From a checkpoint of a small transformer trained on Wikipedia: 77.2M parameters.
MLP neurons of a small language model. Each row is named by its layer, matrix (up: input weights) and neuron, and shows model dimensions 80-143. Each number is 128 + 32 x the weight over its row's rms, rounded and kept within 0 to 255.
After each neuron's rows, "fires on" lists the tokens most often at its 100 highest values on Wikipedia text that the model never trained on; "fires after" lists the tokens most often just before its 100 highest values on Wikipedia text that the model never trained on. A number after a token or word is its count.

L7.up2028 [133 124 124 144 141  87  94 184 139 144 175 154  66  79 106 119 143  99 134 139  94 126 106 138  81 109 161 200 140 132 111 158 126  77 107 130 159  74 168 116 106 168 115 152 107 153 132 123 103 150  98 177 146 115 105  70 172 126 150  96 157 133 158 156]
fires on: " and" 29, " but" 17, " However" 9, " then" 8, " or" 4, "and" 4
fires after: "," 29, " and" 19, "." 12, ";" 5

L3.up350 [118  98 128 126  97 123 105 110 172 110  98 128 148 139  92 146 135 139 120 121  88 122 154 107 106 114 120 120 111 192 142  52 148  77 181 122 151 166 142 117 169 112 152 204 107  78 131 176 119 180  81  95 111 128 120 170 144 127  83 141 143 208 141  65]
fires on: "---|---|---|---|" 20, "|---|---|" 11, "|---|---|---|" 6, " statistics" 5, "|---|" 5, " there" 5
fires after: "\n" 31, "|" 8, "==" 6, "|---|---|" 6, "|---|" 4

L3.up1045 [176 207 157 137 119 103 125  69  97 183  41 163  75 117 128  99 110 110 132 125 172 130 113 125 136 144 159 138 124 120 145 184 108 123 143 136 140  80 189 128 103 108 117 166 125  23 132 116 135 134 141 115 104 163 148 136 137 161 142 168 144 132 152 149]
fires on: "\"" 24, " and" 17, " Van" 6, " our" 4, " as" 4
fires after: "," 47, "\n" 20, "." 8, " when" 4, "-" 4

L3.up683 [152  91 122 135 180 107 119 155 126 143  98 153 144 130 155 148  89 157 123 135  97 135 128 114 142 161 123 163 181 167  75 120 122 130 127 114 138 128 136 131 147  95 129 112 163 120  91 166 126 168  93 196  90 137 139 147 148 134 184 169 141 147 179  73]
fires on: " |" 41, "1." 9, "3." 7, "5." 7, "4." 6, " -" 5
fires after: "\n" 47, " " 7, "|" 5, " Title" 4, " Year" 4

L7.up672 [115 163 165 108  91 125  85 112 122  86 112 164 157 140 185 115 130  84 143 198 130 117  83 112 131 107  37 168 131 136 143 100 149 127  75 178 111 181 153 116 169  78 163 129 126 102 125 140  62 141 160 112 134 136 153 122 115 168 177 134 118 130 144 135]
fires on: " He" 74, " he" 25
fires after: "." 67, "," 13

L3.up1697 [ 99 152 142 166 111 133 161 100 138 148 154 132  94 115 177 199  59 140  62 121  85 121 203  36 128 216 131 145 136 152 121 111 183 101 158 141  82 161 127  99 118  92 185 134 143 117  96 111 105 183 137 108 101 150 130 115 110 133 140 185 135 139 107 137]
fires on: " |" 33, " not" 27, "\n" 6, " both" 4
fires after: " |" 37, " " 13, " is" 5, " was" 5, " does" 4, " do" 4

L7.up622 [112 132 146 110 162 125 140 120 124 142 175  99 155 130 162 162 201 133 106 111  86  95 116 135  75 175 161 158 141  53 128  94 143 110 129 101 123 130 179 110  95 100 148  90 151  88 112 161 127 175 147 176 140 132 166 143 128  82 210 142 137 164 125 130]
fires on: " |" 41, " 1" 9, " 12" 5, " 11" 4
fires after: " |" 35, "|" 14, " 17" 4

L3.up1033 [110 159  82 139 110 141  36 131  85 110  81  92 130 103  68 188  78 111 161  93 159 131 231 159 147 143  99 147 100 156 183 135  61 122 131 151 172  90 131 157 155 101 162 174 146 136 177 150 119 127 110 135 108 140 158 144 133 108 135 107 141 124  57  92]
fires on: "---|---|---|---|" 30, "|---|---|" 13, "|---|---|---|" 12, " Ref" 7, " as" 5
fires after: " |" 29, "\n" 29, "|---|---|" 8, "|" 7, "|---|" 6, "|---|---|---|" 5

L7.up666 [124 104  93  58 123  72  85 176 143  99 137 125 112 125  94  94 165 157  54 156 153 143 120 157 117  97 120 148 145  65 109 143 119  60 151  79 135 138 131 103 116 120  59 112 168 198 133  15 131 158 122  86  69 118  67 110 117 139  84 181 100 157 129 129]
fires on: "\n" 36, " on" 10, " the" 7, "left" 4, " Peak" 4
fires after: " |" 45, " at" 6

L3.up1058 [133 180 163  51 137  86 123 125 134  67 131 142 137 134  91 105 126 158 132  87 170 142 146 125 160 143 145 136  56 112 121 180 116  94 190  84 128 157 147 177 129  85 114 134 119  98 166 150 120 134 113 108 108 165 186 156 131 142 170 100 122 118 158 126]
fires on: "." 47, "S" 15, " State" 4
fires after: "." 24, "S" 15, " U" 14, " Jr" 6

L3.up1832 [136 133 151  97  67 157 176  76 142 127  99 104  82 133 128  78 135 148 142 164  85 142 149 176 151 171 129 165 132 136 123  73 107 135 116 156 159 185 140 131 175 121 116 163 150  40 138  82 130 156 144 118 131 129 135 142 129 144  97 185 116  99 126 167]
fires on: "---|---|---|---|" 18, "|---|---|---|" 13, "|---|---|" 13, "\"" 11, "{" 9, "|---|" 6
fires after: "\n" 51, "|" 9, "|---|" 5, "f" 4, "|---|---|---|" 4

L7.up1625 [176 132 111  89 137 108 144 169 145 156 109 110  89 175 133 106 212 114  88 181  67 112 126 119 174 152  70 107 117 106 162 161 106 119 108 166 134 158 143 137 124 128  96  67 152 103  97 127  59 211 118 213 113 204 103 110 162 110 135  67  83  66 135  73]
fires on: " the" 61, " States" 6, " with" 5
fires after: " with" 22, " in" 17, " of" 9, " had" 8, " and" 5, " United" 5

L7.up1914 [116 128 126  69 114 127 177 120 167 183 106 140 139 107 147 143 165 120 146  57 162 149 151  53  35 121 134 124 154 142  98 128 148 100  99 123 110 137 134 119 132 207 169 129 120  72 159 156 169 148 150 162 100 117 128 101 167  87  87 129 105 160 120 148]
fires on: " " 37, " |" 6, " 1" 5, " 6" 5, " 4" 5, " Swing" 5
fires after: " |" 69

L3.up617 [ 86 145 152 102 176 169 142 151 120 115  96 112 118  98 105 136 115 195 117 139 104 139 113  97 148 149  94 122 187 164 171 142 134 114 190 154 152 119 104 158 107  81 130 151 150 124 107 111 142  63 156  96 144 114 109 133 132 135 131 106 136 177 122  76]
fires on: "---|---|---|---|" 13, "|---|---|" 12, "|" 12, "|---|---|---|" 8, ":" 7, ";" 4
fires after: "\n" 35, "′" 8, "|---|---|" 7, "|" 5

L7.up1328 [160 109 106 125 188 103 106 123 188 119 136 155  81 108  85 118 165 140 126 160 113 145  77 130 123 105  97 129 137 105 144 113 122 111 171 112 212 149 131  74  79 134 146  85  96 125 164 104 138  69 157 165  46 114 174 170 149 102 102 175 141 165 129 135]
fires on: "\n" 27, " |" 26, "|" 5
fires after: "\n" 42, " " 10, " Party" 8

L3.up1061 [110 133  91  88 106 127 112 143 107 194 104 118 152  63 106 108 158 103  89 163 135 157 129 103 139 110 157 144 130  96 139 169  78  52  97 153 176 142 141  85 164 115 227 187  76 145 122  97 163 113 166  76  81 155  77  59 141 142 171  89  61 179 144  86]
fires on: " and" 66, " they" 6, " he" 4
fires after: "," 88

L3.up486 [ 70 105  83  76 141  66  89 141 145 146 119 121 192 118  82 109 159 176 123 128 172 154 124 156 115 149 107  82 141 205 100 220  52  69 160 146 199 101 140  58 132 130 151 167 152  98 144 140 114 147 109  86  81 141  97 169 138 102 116 131 116 145 144  75]
fires on: " |" 25, " %" 10, " " 7, " Score" 6, " Date" 6, " Result" 6
fires after: " |" 84, " " 7

L3.up514 [ 99  96  94  83 166  87 117 147 161 138 140 123 128 167 133  83 139 148 138 116 115 113 138  76 134 131 116 125  95 147 118 176 142  71 150 143 172 134 102 164 165  91 107  58  91 154 152 131 131  94 171 164 106 144  75 167 162 164 127  75  70 191  68 151]
fires on: " some" 11, " around" 10, " lower" 9, " higher" 8, " mid" 8, " early" 6
fires after: " the" 27, " of" 9, " at" 7, " with" 6, " in" 5, " a" 5

L3.up564 [176 124 154 142 108 110  95  88 132 157 120 208  83 147 125 120  90 113 174  92  97 119 139 161  98 128 149  96  88 182 154 178 156 161 169 145 126 133 133 127 127 140 185 110 105 101 121 128 113 174 103 182 177 159 117  60 116 148  94 120  97  84  65 105]
fires on: " |" 51
fires after: " |" 57, " " 6

L3.up272 [117 160 106  69 117  99 142  74  53 205  73 213 111  92 141 123 169  98 120 119 118 129 117 117 104 123 149 173 171  79 112 161 102 139 151 157 175 140 128 169 116 110 159 111 129  81 147 105 118  81 210 184 135 134  69 133 113  84  81 112  83 153 138 158]
fires on: " and" 70, " which" 9, " it" 8, "and" 4
fires after: "," 87, "—" 4

L3.up1959 [105  96  98 137 157 148 132  98  66 125 178 132 128 106 167 179 159 107 135 167 174  87  71 130  84  94 119 217 130 130 132  92 118 115 116 159 128 122  85 127 153 102 126 187 151 145 111  77 158  46 109  65 112 133 140 142 102  64 190  59 107 162 153 158]
fires on: " He" 62, " It" 10, "He" 6, " he" 6, " They" 5, " These" 4
fires after: "." 52, "\n" 5

L7.up507 [137 150 112 101 109 131 142 128 156 145 129 114 116 136 149 147 156 130 168 131  84 126 124 139  97 120 158 103 151 122 107 125 169 142 136  44 112  53 159 128  61 133 165  75 128 110 129 168 126 114 129 196 137  93 117 127 121 121 145 134 110 116  72 163]
fires on: "'" 99
fires after: " Women" 17, " Men" 13, "Women" 8, " Christie" 7, " women" 6, "Men" 5

L3.up962 [146 130 106  81 130 153  97 125 162 116 105 140 101 123 132 124  71 175 123 107 170 154 132  60 182 139 127 140 126 139  85 132 138 130 145 146 137 128 175 140  76 113 192 104  96  46 124  70 136 138 132 113 151 136 137 144 138 152 103  94 114 111 141 148]
fires on: "." 63, "S" 9, " |" 8
fires after: "." 33, "S" 17, "C" 10, "D" 5

L7.up211 [148 170 150 118 161 158  85 137 149 142 122 124  98  64 140 112 133 152 160  67  96 196 180 153 155  95 138 135  55  77 146 145 128 171 102 154  97 167 123 138 104 121 193 198 139  78 168 125 106 161 105 129  86 200 102 135 138 162 116 192  90 145 141 114]
fires on: "'" 35, "s" 33, " not" 5, "-" 5, "d" 4
fires after: "'" 32, " Women" 11, " women" 7, "de" 6, " Do" 5, " Men" 5

L3.up1735 [131 112 110 107  97 177 178 113 214 140  97 114 141 181 114 108 145 133 164 121 102  92 143 129  91 102 101 103  43 108  57 105  76 124 142 126 149 122  94 148 155 143 113 132 148  47 172 145 136 132  97  76 108 171 140  84 107 121 129  70  31  99 127 185]
fires on: " |" 38, " well" 21, "," 14, ";" 7
fires after: " |" 26, " as" 20, "s" 5, " York" 4